Part of a small language model's weights.
Size: 15 layers, MLP 1536 squared ReLU, vocabulary 8192, 32.8M parameters.
Architecture: untied embeddings, normalized queries and keys.
Training: 520M tokens, 3969 steps.
MLP neurons of a small language model. Each row is named by its layer, matrix (up: input weights) and neuron, and shows model dimensions 32-223. Each number is 128 + 32 x the weight over its row's rms, rounded and kept within 0 to 255. Numbers have three digits each.
After each neuron's rows, "fires after" lists the tokens most often just before its 100 highest values on Wikipedia text that the model never trained on.

L9.up514:119080171104127116084102140130179140200135167129138165133058178145130098089168133162126149155119172094101150118151125111105105118129143106117091191044167123084093103120168170115161115114137155141115124049123112061093149154063146132133091133133137191121131167086113087081163101083132135108131143117144138126082098081181211066120102084101186104100201130185201111138147114173109106151140093173157105143147104191147145120109133118111113153158108182163151129155079153159154082118051094172129064115103124128110114091120167118119149132122147130153152069114117180084114080077152143148
fires after: "1", "2", "0", "5", "4", "th"

L5.up286:163081170151123144115081119154146136127119153122114122135092061126151177160104147108111116084155149131093137158104130127128110118110113160140132107185135098156119129115137079148162158094104173010131111123095130132111122146094093108157128130166115074140098127158149144127134086123189104124120143135098121136105163164087146120120113159124099119130106110144157163203165156115127115148125156081177062101163132119193088120158211126103121183174154081150130161060083140154117096167097099121129159132124155185088156107117152131121156134178109179162164095137084131109143031123134060100
fires after: "9", "0", "s"

L8.up1008:131111109117108165110079097036132182145134114099124139155122121146076118129168106150062162173097145154085139094122124088091101125128067154166089134108159128167103156155178130082120152083144099124223135128154096117126106058134160151071159132121130123125167109119101165117119093053165149171107184146210094164169134123060104116155142147099103130133117197176142134169085134107087131133151120145098125132113112086138115157138133153146112087167117141128160078131152123141132146099146169168133127111130060144162198090074209164091080154119109166092134087143142150170140182144127122079
fires after: "==", "===", " ==", " ===", "\n"

L10.up1114:159108162109088089093149131127106158127144150164124107094115148072104119123105097153154144126128121156146188070155124104103125065063154113088200170109129134114160126187144051119108069097120122151170152124144078032111135091092062128128128176134142157070148157116147111156158113096102161131084134150128082138124088122141189079145123103184068170134081140143158153148156175127139130112115153124125144124120154116116129064097177114183124162125143161105139151157141113130098134099135135136097154160139122138017068078173119144122181052122163167083154109119164136119177121104119157097
fires after: " |", ";", "9", "0"

L8.up1514:114123118036179103184111137165162079175126122151104124146167118149093183128219109068092084135143147167099122142141099115150096129092096123115051171132127074173125118103105122127099128082088091129120156156098132112102127082074109160135115143113122168138121112149110076092145140164151127134100174102124161104102104087035181144143123162133151074133037106143157130122161151157140072106082131115180108118105170128075145070145162079120104131142152142155145147086144160093106112153091140150156115133144115036135082090102123154109115129134102122123128118135143106153168124103141109182
fires after: " ", ",", "2", " January", " February"

L8.up1491:046141122182099104112119141114165134128150137165100152126127150169084139135194073142128111082153175116059141072117117184111161182171187138165108102094145131126158194097121121089138127106100091148142120164100110123124127163122131104115185127137045141127133119148138131127098114148183143115149106151086150137158074167089147148161184138145142102104078145135142172107098140143145066139157133148080162086167090133155126172187095110110214150153111115168149127140112084148165095125144159121131056100190135139182106162139133222149092165103146089122136196189156185130097177113122141154
fires after: " ", " as", " (", " As", "s", " S"

L9.up198:113114138141161127115153104153101116164093149133164157051137119114101117129207187074104115123151173147131163143138199085155144113122134175104062092064183083155070150118183118130091125173063139074142129131077088105119157161135087219148105104107146119168103156168144114070155163071149115102128170123097108113157082160170187109183129189062158073104152166110135100101140117116176126135062132135172082131135150153121141112165113129126150075100107136074143145161080152119148166124177121109130157175121065105163150176105125189073156159140190141169107130125133120154090077214134108112
fires after: "5", "0", "2", "6", "4", "8"

L8.up1117:101089109174151126099108184100109183147107105094116122179200117170121178166187092138127073111146104171162107134153100141115132109160172171098181151122128089118096161162138163136156145058125115100117091145138097177122137070177086091172109180090061147091141155180143170135141126163077138084158136098099118116132079065152119132132137141083181089142122061115139115128081084092162130072102205232151161152072138106147148092154094122210168169175159131135130125096078119127053088146110166178126048087129085094140206118130121091099147115130165209143120070098103051177117187118067120134
fires after: "0", "2", "1", "3", " ", "7"

L10.up113:092142123116110083079143044148097131160080130127120119164098151160100114185154178160137103149117097117109111152162147085177125093094109133133102182086134121104122125147141119121135111133181146144187120072079154121150153134139094130171152169158127128133101116100167091112118122103060080151149152166178123130142077093124109192140109133125125169138108056080187141107145131140202050136093182137162134149153163069135188132162124148167189098162137153145089145107139104129139149084156168159130056146142125040150027127165171131158106152104174105078157166098111164169155131081166164145
fires after: "1", "9", " ", "|", "–", "0"

L8.up1418:113094129136120113137160111126072093136062159138145120122103130120128135138150117207120135150066160183157167098165142157072094072141161164152128126119195090111131120136091175127155126166130096133138166130118154193174116113164148137138127158111103097122175090161142115180151103060211129179167155121101141126167126092119100159124194173090159143115125116137186076127111091179180126114170120156139098134149098105150145105069144156152089109139065142131219128151130088094128123104116083113130114132116098115168116174104185082135102105146136122092168121146120113103149137128150130113
fires after: "0", "2", "9", "1", "–"

L5.up1345:114134098080148121125106138183135079139110129173127086146169085090133175129167115130157139127143112094125166153119078088185146070063157149070134175051152079095158143132162143125118146131133113068115193083115162091135133167116116124129112120132162190139135143137119062130121096138124104153080180159192113168099138152173155155128176152138122061171146144161137102151118163066140068118153116160125066176150156128119155075130165091175117135113014111112114148115054144070118112104202148118164183163140090123174117133135131148155109112115160098115175159149084106141182168175101094200
fires after: "1", "6", "5", "2", "4"

L8.up1489:102136075144174046156124103113187106085162068179131167150140080135167110132131150123135129148178171126130127094149074120097185149153107153109086131102110115111120107107171166120157160136084136079103073078133148108149126144122145098109136117109101094124142096090085152149056140109135114168136134134129104108123125159160119062106155130109123162185108168094161139105163108101090185117102146122156153091108120152113114113178137119158203112106137175165132121147117176132135143135109098115139090109113116143151135213149083136105130126110086118131157131104119222150097160083069184118
fires after: " ", "-", " (", " \""

L8.up839:156165129093209131119184101145129184122176164117137167128168136147131112143141170099133118170109103125101144133161132083125121184139126145119105127104129074161146109146142117164136140153073108153171119105086128125084078142124118128103123140109109083119173141171070143139118125109161138160145146089124144189135163095074126100164115073188130105100197146112125103125147064097114103057101147158144138100122158160175100124136148190125115170108126103072147071107129158116095109084146124183158144157129096144096086072172154121077061138080121128198120083159158156143107143118119114086
fires after: "==", "\n", " =="

L10.up453:138139160094153068127104143142135146109156124156115121155091122124117076159132132135081158068142144123090146168174080119147227147175142114072102179093143077151148175188120158103093105122130164090132131163139147120159135064093100128128135172078135126121085097095097078082143045130108068184103144094118139111204085118090196154123102144185181153143111151118076138092167163096182123178146115141158148118095124181145104134146160101163158144136107028155159143159174182116128113128129129175122119120166119117108083129164131156129115128148111078079108156140108135156118097089067081158
fires after: " ", "–", " ("

L5.up94:114035093168148100120111105127092129120108167130152140089097091085094134105143122131168124105086155101135159120139138099093073093119134149100111170147162153079216115097157105122186094146142080108103138121102077163197114154095075100228090128106100123193077145096101146164132101123107104147115139156131143126115108082146134175140200131107160173097116113129173078095152122129118139149055127171108116132182114153194124164102098086142106117084187182137141066106113066096135193093170088133142118129147119124120122121112124146088139156120155099171146103112136106109120098103136177141
fires after: "1", "9", "2", "6", "0"

L8.up449:131091096126109113147177063104075134135064087163209149156115053156197094136171121225070104068139103131142167134163137129113138118109121136106102137155144151163127154107083166107140092107111176104134121086106190207179144149113076187115169165140092132145085119121125195138146060125098158098158133129112123125155047145106173139133102142161143131163128155161106112138061124069100124174094126087141148154140099122137149122040137154072131144127132161142143110144107147130181090107100110140164102111116125153147167084096096133089096112139147108120190085098118150162141116186109155119
fires after: " |", " the"

L10.up1260:133124127159111098115104073147185119136112139087096108107155096163195126078106117136112179142134121166113077076071142107101146199118173157129045099077129115136137149120146156174081141170092100147109146113130152194115086144148169109144134129127125146082183174160089200148120088129132152127099086115121130137141130149129142128089161128067166143160148170133180085150131110085146118145089145121142087063106113194153163104099169147208173111112171150113164128105109180145121093089194167080097195153074125107150137109143069123084118155105157078159125154136172180159139086116095132168
fires after: "\n", " ", " (", " \"", "-", "=="

L8.up242:150100147128116090141133102129133109099182086140192128111100112097128156144164058145125047030157104169101080092169141140142126135135089131124111038100153180105151142089175088070040102136114120167173071090149152118093175181076072172101099093166163126134159127110094202122118096109116132107164116150113194103135153183120046089130130114141145149124148132094056096181102140158133155117123085144180109141143144136185166152111173140140150116111122166052133126160158096112118110088103133087155110132124107138162081131130134158113090115189155104121159129071135139149152166091113124085
fires after: " ", " |"

L9.up882:135154085059114142165081134124091133127122143178147105130139103181119166136099089193136118082077061098169100118142047123169098059084119185140127199141145109083128110127124164107132156089119095133138118194131124148166161144178102129116157150108073108108075112016120182175168139190093124092103103127094145130142112105119119223119143169134138108141153138135146135134192175089127123109131137144131114098101124107089165161163097008143159099136102109150126144120123155082110167091110141129118051085130097083193149189132084153156100051134134190132164150093148106144131109149145157118
fires after: "1", "0", "4", "2", "7"

L8.up482:160103132144146152168111090132176121169117163162091199137118148195145146151169138110080022130114078142084098148133161119101115109135112143151205098123133090108133065151199130176157135132149148140127044129141140189145122140083155128123117152137144102116094155137123130118126098105094080141071162077158096158159134156146126104107137132115119111055119086130132099160091106147109129164164152120134169115143134127173143127137123117100111082132077121133174161144113112171083100064128157135146129156124134047164154135153143160123101105096158096129145097134120163129212091129121162119
fires after: "2", "9", "1", "5", "0", " "

L10.up1530:124069099109128114084128121152128070101095147086084093135132097160107072107148167121140133070104135145158114133175143139168109153164119145130162100095136109116149165057139156128138091090129146118188142111107097097120165150119148122117091127164144107109146085145082173140088151129131130100093090114194103109123121159102130136098142149118163138086096147092124120117169137078153117124131135113114221139129191189101173101130123126132155082137105123111099137145102141147082161133187140115171130096143092117111077151085118188066135129104207121097203085132190125150123105109132092123
fires after: ",", "8", "5", "9", "6", "4"

L9.up939:146105061138215123156159072164179182106180151149172174136109134160116125139153092120199169111173102076161095178188129128083137149148138110093133121165133124115145140128171054133085116092103173105162126115159127090067104122130143121065157129125148167180099084150123139073139104166130138162160120164158138103123139111055184132111162139131105164101123135119175081099149133149104220097132139113104106173135098073126130108127104124140134180101118190184117153132091159100160108130096097153134147122126162164173174175133115149134126128156159102131130108132158103171166098117183113141
fires after: " ", " No", " |", "-", "|"

L9.up871:051181082159147158205096138129117122105141192161122115092105147126084152107143115101102127154121105119142128153109082073102147138146140145209150162125128138116169163121145112093171108171128120126183122163094207131118149173132139125145113118118124101104138103100099146183110127156159155165071166067097196133162129100128175128163164084140130145134107126152121145137159154131146075085135196115180133125212120162144171130159170063079120129172141122107134138101128117121093123147181137157116130101095143111160177131102165163172112092204141078165111107070150099170106165141106082060
fires after: ".", "/", " [", " /"

L5.up1135:078204123172156078097039108187068103126051138050121109137104117119133099146050048099061167074141116120098108147163131101159161131132101173104170164163148190137200154177159142180128166155125145147136121146080088131158150177137188125144162149123115117143101172185118113177115145140129184137134133124151113157145092095142110140168144156132086104104170124143145019138134072164119147132144083182113176171116084134203110139098139148143098111125083099139146142121086131078139137126127095106160112173099156145057166143121111141154143120094182107065142108136102123111087119153085115162
fires after: "\n", " Steve"

L8.up216:085148103099135079114098158152121136116072161100119102104106120124082082143181160083086189124133139130069200115145131116184140124124123140136141138099126107105107198187130085078111102134194065138116124071140178073151152168086108128210125107121152086126161143084136165129152155125169121147100171127115094109094112130120113142125109126123143100179137140094160140134135137130135103133164152099145103157106114179121168119160126117141069098220105122200182140122091108110120090123103145160041096112063128172120194025118107127142138145102179116146128125089114183121157070072155144120
fires after: " =", "Biography", "Career", "History", " life", "Plot"

L8.up1154:075108124087125123174112117072115090140112180124171079132138070153111156143136173145182161110138119054112175032089125118129029114141111155155109134120118180115162155106123111116085102099143148107166127139140148154068120192093168104137170119113170113178129136155118181176185108115113153156139131086110102175096105158173128134156116110117113174144102139103153143095151086090169066145127125093142125174148156089192107161178163079130135113144080140115124151155187153099130131161177113018112125182116125123144114173184101113140111174142121127147119119139104087158106130116080099121
fires after: "."

L5.up483:132083142104107122136115095121101091186136210181116191074127147161182137163178139140120118086131111137091142160067084122143094103147158146169146136072125103115104123166133122079082083122129132127135095136118128121114100145126093116155110138116123149144099124138134112095127141167172109131098141060105111068073208155106126139117149178140156121079145143151144143105133131130151071167074159121127128112119162121150081106097110186191183090170074144121162125139095176087097131099114069127104116163170122092125181157123130105152162140120235168160139145147107134113150101138158150102
fires after: "7", "8", "5", "6", "4", "2"

L8.up1010:140110125117151072149147104135147141132152112156194158124124185100179147126143155152095111071156099121101121108155089097124097130158113091112083099127093158129183153085120093144124118092108163130157127133160164179120077113124125130168159142122145120128142160141152151086104100102129160117149053151099117106141184105148149108128149145132113116076117139130130102126129136081124125116155110117151167133165156128169143126125144145059144120124068074190135113141170110168099148112188115074176110167051170174173168124114165085134154110089115090151098073136148182137129154149020154236
fires after: " |", "\n", "---|---|---|---|", " for"

L9.up276:097138173148097115153160111177144161153137116110150189197112170134116142179174138092063111132079122097129111112201132121073143142185110167171164090077084091084146149159121113053142093174090088075140115122089152160150113086098145166123174100099160113168141109138100095129066158142135163186145126122155146168174168077111107102148111115103155150031099109147144157121108121148149106133169090181119142130106104188126199145116113124147137182121165125143159130143087161060099150152122135158140174112175140181076127081112123146031140090138070125110126102145126125059135136137163081113
fires after: ".", "\n", ")."

L9.up148:130154147214143114037169143099110144163102156158156088136107155131096136120185153089098107175155139127170179117188122115085203122146190121137114113146132138143158158070200112102143065121145088094159119073100123125097129085124105115164145147103106127140105139063149114152135144093140091193122152168141065148069121144210176101165179114151133156108085166125092137110162155140158096148093179122149134167115158168208146133129124164107154129131149088118151126108155118157165107122147057145091181116151129097072048135178099126144102117096157085121125122124140163171132127134115125061
fires after: "0", "9", "–", "2"

L10.up1007:133089145066143130190104081159102074091137101126127162111113184135126177097206083146165119097109117133127089116086128144121077124156070137148118121136123098155130126131105124138104106084046149145114126105149105139100093104161148106148112085140132104082132161103123139165222229078095102162204139165099143135121088185053129090094104128103126098054103129145231137152166135151122127092146174185121111138090091138122135089134108106159134151093137097092113150141126096083157142138059147149135122144180086147148029140096122107105144113075121146094127095089119091142157162115091127134
fires after: "1", " ", "ki"

L10.up1185:155118094182093127090109083127107070089104136146156121077131115062122097097108131134149130114061113162123139113105100149080103105060105135172132156152044173087125100144098139127137099152081134194166132181092146168114099147123152125142209096131081077139147138156160134186110136125184200179190140116156159098131111155133120130104147107093114118177141143119124135129147150146209179109123116107119133089162214156132151157129197162139112062175160180124176047172130084108094118149143134128132110127115071137120069155106155148175170132124140151159083076160074184134160107111078151155
fires after: "–", " ", "2", "0", "9"

L8.up458:096152082190126148139139157118122124143114153110101120126166140084148125140124113101136205080131156067134152116110123131164078067099158118121122100074121101139141105122147132143122114080169139155127096110175173136122131114107010132086169123113082126107092184128148139157184149064125118145169109172160106072143115127127144080141149135086103121122183113136148101098160130138112118140112101124155167105073171182155123135164137128127103155149116133115122135088065151108160151153168133143113096166152101135116132080142111095143158140149131160169100145087115154148130091147179101087
fires after: " =", "Career", ".", "-", "History", "Biography"

L9.up17:158139099155179103152146136119124110118131126100112157150133086152121096109160139109121128123122158104092158137099130135093141096091128126086190079050119180122106100152112146095053121095084110188078134092135165113133155117156137124131111193126107119066141113099053189109155158122140095121134185085118142120102168134113142157154165179120125107054144136110198185108135161174078121128094152154103097094099176126121147066131174130136106136119185076159150115071108119079128098086125134158183153130141127132117083209073095158094153117136129111174124067164166116145128134109109066102
fires after: " ", "1", " ("

L10.up567:095127151116166117152151079102109132099109115111104152171059149103129179141142107076158194228120124117115210116136136142154089087074113064152153132159146094185082108118111113137127113119147131139140155090124107145146140112122130158112079166124137135114068110070108117071095150097148161174127174152116083080138102098091157122093132119150093102139102111111134074135137136134146090159228129100101105075037109192190127142095169172155151157133101118132177111140136103152133188107108176140131130159104079139104149147198127085109134124141153096173147124151129167155117087139164109141
fires after: ".", ")", "7", "-", "9"

L10.up1462:124069142100165110211165123127122130146139155143175132157118161201093163123144166120136155148125121131146153108079147151123098171133141173166085138121123167150081083136151134114121177139082101095083056087161180137187120132124195110107114139190132137191152135135107126172174099156129151167091098108120125050124138091129164067136129114112152098048130088142143109166147123160168111135196122066158170109098153122149135136131073116106166117136184101108115142126141125073141106153170108121162133120146162140131093086165076115134107112063088116127128125184085095114120065125132071114
fires after: "1", ".", "0", "8", "6"

L9.up437:190165081131088128160134054095118153101067117096174177128102087143144167097078117190112072096173139134141135112107120072099120129149120158123117133101108128118131145064130115093097146154106113116156144120103144158053126100172149106090144149154119099145133174153148139173061128133160175132147061066103089134130152042131144126128103193103122121093129142126134132118196162149146100114121148066101074109158119183104096106150180156131097097100194119143178186148153087165112137120197132084137107108167125097162068140100188130132062158164128154164127179111072162145018066153161136127
fires after: "–", "9", "|", "0", " ", "5"

L10.up601:123172095122111101181130051144139155105130135093082162165134122132155088064104136176143125081138128141076162092132070093149102116100141164193152128108112143102106129043126108120111094163089149109156120141130120171154121114166190142083102130141113100165201143140152111205101150175200163150118137095183084175134143117161141126102118191096132140176104137140119101128123085115158152136131133107107108118147150157076150114121162148119149105120185156112167076149165077115120150114148116129136108139166093106152145134138135176125119129139145194146133088136082144078129091123196166138
fires after: "–", "|", " ", "9", "0"

L8.up655:148136145105158140157103112154128154120136169194148137173106162170172079147163126097118139159133065169103124132147126111162123053082142158089181122149076097148094099046123092092095120098115162100194129100121132123134109127131112159099118106071114161124091122079117122146135150115117168133143088114173118096198134149084138112181219103111108119148157168117142107107137133180098138148165164108149152097150167176100116189144136096131105157178073111119176082110186171108125103120151128069128140087154123087114106148173148121127107169113081162210104108111149176166150120145149143123
fires after: ",", ".", " of", " that", "ing", "\n"

L8.up272:114192109130114142104111139130167110110137061168114144130185124143152104106143180117127121137092183155162134126133106182160112116096149169183112124140132083092111113135096084141107108129108066146183106158221176095107141138128097129123134124122141143157142118092086118161132153121121162177160118177116179138148164128150132155189124092080070121098159157128069074182107120168155093131085055139069073103139186175184122157138118122111112124129109119057162128083087126181109155160119102100107176063154195098087165184150127123116103102139111124142154153106148079159044081169114160138
fires after: " "

L5.up1306:143107153075149097159106118142144088174141127138122192115118101128112140116110079118090188070138138112108099190103049134105103080138155145114119124127170142134120139079167123141068124121115191077106125095111133124094159102154072131165100112143136111095120117111159143073120101125133126105087082110059102140097190113148207135136150147150168096082120136131157163222109118129188117167155143136149149116102154158154127158114084176133156120106085184132115144189092142144137115098161115093138106163121069209129127093108135125158111175156205113177145128121133146106181113125090122137
fires after: "7", "8", "9", "5", "6", "4"

L8.up1416:133136079143112103118131108141104126070052139143199167136100144127067083077116103191155101101103091160094098103109098119105077158149095161145166149102116184078128143089092140107143127085099174132187098175167124152163145135155154140146076111143084124138136102136138156146106112135208154186157129114130120131144138117079123099081115133191110178126143170100176142125106099163191159072106126100128147123165158207175161154112135095136143100173157110179207073127126078050114168130157096136124089122142161086117181142112123134177071035173135129098141120120118125131133141147111159109
fires after: "0", "–", "9", " ", "1", "3"

L8.up126:141125141130133112113056101130157108065117143084150130103157078166103169147146096161111153094135137100124123175172112153172162141193183144097158141142150107084091063163155113154065035086088179083090090146088130093115128163105144084148127106115118198136101100134144093156174144168159105094094113091087149134121174135136167119148071132188135147119120103086119123130196194130070105182144176199112137136094103158110145086129138165127094192181188135159157128145169137147131139104134142100120103139102119172154193170170145140168159116148121177129137109063109117088143061166147141105
fires after: "8", "7", "0", "3", "6"

L5.up785:121148146178110160151109100080133137051168124119151104094137160070150158160066098128105173093121146155144107134098148098200127091138075122099143121134113144114103110148165128147138113129174121105191114161095066168152112103129100136078167117148107133048082095066110074110085139116115165053140122190092102113196145211202164161115131137160123083113133127112147086138121127122145180127059126143099133105157085100143115132130140075174126136092065100164125118057148131154134138168121112102139099123127182143185169131159113083111165076119058143145090131070176153120156069136106164134
fires after: " —", "%", "1", " ", "3", "0"

L5.up392:092143124090083144063124120127148155121142108129170057136113112169144145093102117121177135115063132091126095147159126103093152188083083136196150117145127090134141084126120124156185144086144119117182146171113140142159179219087150083141066130064129086115149125063109150072146057117133135117091118112127132112134104089115112135140105118096136069109133130094128110156156133138201125120192163154130107150119141107128176202119070152089078107124156166109120134110153115111090155116170140089140189052205159060089173116127054131131111126155121153147146131068135102113159147173102124091
fires after: " ", " |", " ("

L10.up95:097127114114129172109093137092142107106102111128143164091161145163116098139154134157078112101126120183117145068087098091103077057139081190144134111171113100149109146090126168124112132194124206100146079083129129200146147130121109137087067098163123145110127066171097070153122144111120104109141114129088141145095087133089194123127109134168105091076173121106180129158158140119166116124075141116130116064184177137124121144160192139092166126129126140128120146129188122068158157102114159113086122104083129119155134153139165074179108140124134104109163083151126161127132123105125169109
fires after: "9", "7", "0", "8", "2"

L9.up1468:179145140135127104130132128108131139133148143133150149150145145070141109108145104124200147185179168155102135112114137169082146172145102082162119093111172195176130154125102124152069096149116173110086086134137114094156104178096111152101132127096118129119133156117190158127165103083179136112114105113195128087163127119137144147079175089122167100094155159115088110155143160194081094133170126149100134204053136186075148156114084112113097142109085148137125123155138153135162132117124164135110089086089117114111158140148117160091129119141182106138110119152146120140064103117084061079
fires after: "9", "2", "0", "1", "5", "8"

L10.up1337:131168118139059151197119126140130119156088152119147103133109121113125150096124095103158142134164137067078114156137142095087112104111118104117129157069100118132133143130110124163154085163150131156157150187127144107123140139207137128097071161128081091112061114095102153149171132136094167103158113168139136154107141140106066133140110111128155132119150146148098097134160134194152118180167084159118120111128103094163121133065148164128156107121156106165130161160129150155059143131064150130145125088138104080077123130150163160158155159097148127093106148132173112054087144136125130143
fires after: "\n", " Jo"

L9.up1149:164125084117146134134122129138141123095203119166149126139112159188135108053121108163157147117142128096129091115081157143163143122109118159109078112139091166183156201114096084093111124065094140119129073156117115027145169081174125051094153085123088161095143079143131149129169152138147131085135106086088115076134110122137167134101147158157162110130130159128188147174169139126110172141205209148176117115071149160127065127173120151197147163147128150085143137110128120137148110142169116131171212175144185158090127144168104122068135090152106164088104113097120164107145124110107091169
fires after: " "

L5.up1475:115116097109069058089127114155173119163096082144163128123140157145130131146151112141132074068151127184083107116163144111127118130123123204105134119143115163094158095100150200090138121126116129181192083140091051132092140158085156086090144122139123121070136151075076170177047204152110126110150148106149154143146128113104178105096128130135122151099130160179111130216146133116154164074171154126116108100157211141150097170177182134122120101116062120135156176134174111165134109169158122111152127167092128106129117167119153096155110139113137164145132138222156147107105145072077172100
fires after: "6", "4", "3", "5", "2", "9"

L10.up870:128154127124148097099143120087161107119138133127148146103148156082133121098112076126144149145102141117128119097113145115055105128153108140144159114153127107133113129182109156122097143171151127040104069073132086189151146199168093146094116115115132116116127138089140157132128088079117133124184170130086127140119119123113108163129139104116186144117172113092175098102158195162133162173185097121106123164149178082161150135141087099062103111093081161176091137122216140185180139154149199136166143029185125086102108149133114095164152118165113120167165041118142106118120112114079101093
fires after: "1", "0", "9", "2", "-"

L9.up1065:127104130104136138148125119149196157163068127129142130108136186116145129118125126092157163106166135119144171115154095176133112084112117202127217121119154134147156180104151143108124097139126104116178162119110180067104122108122085149105088132108117111111117098072191183152133080148071173135101128098098110205128151110139222146154147128134093174104114134150170135142151100157173082066146100124121135166131159146174133138165117124130119131157128120115066100120119158098133123109155153101106173118193132100110139050160102141073220080179161110164133159128149097100180100174068145077
fires after: "9", "0", "8", "7", " the"

L8.up445:129145143124107171184148088163110126155105155158127146156150081124166193129154158156135127058137074127096129167160120157116093098192118117184068118101088144156121109134212163079200127127144135105080106185124168120129125170067087131122094085138159102090115157120154082122099093116170145093090144120102132076106108064185122153138072113159195097116103137072133136138140146152117079128142139114084166103091077125171153116153156145140072091135142144153168142113130128095109088159122134081102161179105138092160183208107113134151104132162097111124133181133105142156136163124152044089
fires after: "2"

L5.up177:131129142110156112115117136146124175175170136111190146166077132090122133083117130144144106113146136118137104157149084143136105094151108130171110186203128062073174131139100182150132179063099164171084175141080074160140158164129099136120137127157118168139133154151092108111137143147082133110123102158103143134134132084121202171123114166086122112116119155082126160124148137106118163084112170183152120157149171121156094133111150033149151123132110132115108138162119133036128088079147176187077131105100099118156082120072094093114096138156207178210184146135152135172162113149117111099
fires after: "1", "2", "s"

L10.up983:152140177141097121146148089139125154110100162109159111168106117109096161103049114140149146149061109117132148079067119132134113099144105204121144154138121119132168112125124125104108133168086144142085128140110216192128071157160216074078130085132119104104154123118119108197089118131134120152111065104137121145124183155104137120149092101120155149144155117173123177184134083096099120103182108112121159115127128161160138151140158103093099106132113144154113078102125121099151075069153086030093131124120155173131137119134106088128101197129061125141110135110139096161077146204208105117
fires after: "1", " ", "9", "-", ".", " ("

L5.up874:151082132119140098149101110125154139137132122096079148172124135127161156159071130123121123107082116113098159085058118176145156105113130127097115076173177137106115175117116113107107073110099094138074171177115196073067136138165149107118146104152177108125098127148104157160157087111083174106123158120149106080116119189137158170155114106103046165167086119122151073114115113177092117110059190117143145106155111104135072155173162131067161086106143084142138125089147097095069153128197109126162137048156145167086134139144130117158137171185085083090124124144139099098103195142077121172
fires after: "0", ".", "ed"

L8.up1305:131137104104105128104159077060138160122039148104156117147116092138157108101114101170180114186109121159121206132086137175117089133130133146162114135119135121144126107148129138150113062152093166080139131176114166128111132137166118125116101118106153140123080140165106151106113079144114115158103102112098107106136129128109144126179195128142070133118101150097170109119073088097170138114149149063158185132203111104089116181145159127153167166153091115130087127121114144110175162042134039099129123103080103120105118120148160105051105151116124039112150095120162142181166130103033158114
fires after: " |", " ", "-", " /"

L9.up1417:146164055086150100177145129125160072087097158171185166127073150129137135084096097146120177198126122068135127102129127140065116184114137126125100142080165107184171165122108084136159175115142167085157139089150116137151091050113169096158118113113102085078111080135109073121142078112172098136118096138106171113113134141154103057154203127138102187126114168107095133169135164084153148147137143147134152140124158116193143088134171113131158142112100131158121111110156148174128129132091112125099137130198190144139150112093166123108132114091094128075107095083143125143163106082094113142
fires after: " ", "-", " over", " of", "=="

L5.up553:087093110149166181126153155104101124134086149138094077114115070133170123129140151177134113109150078157142121094110022070131104151110164125111128151088168136089136133136131147170127110077175159116132094122127077103114146057152089140185103152165116182088160065145103113141106147119131111124093099077129044123113112113128109136118173150143151093101114152142151100146176171097142141094192163158161159163140153175061146097129126143152133145096105134146132203110113131083116143108112107161163130092179094142147158159138074141107114142158213147105113103128109079165102158124087099119
fires after: "5", "6", "7", "4", "3", "8"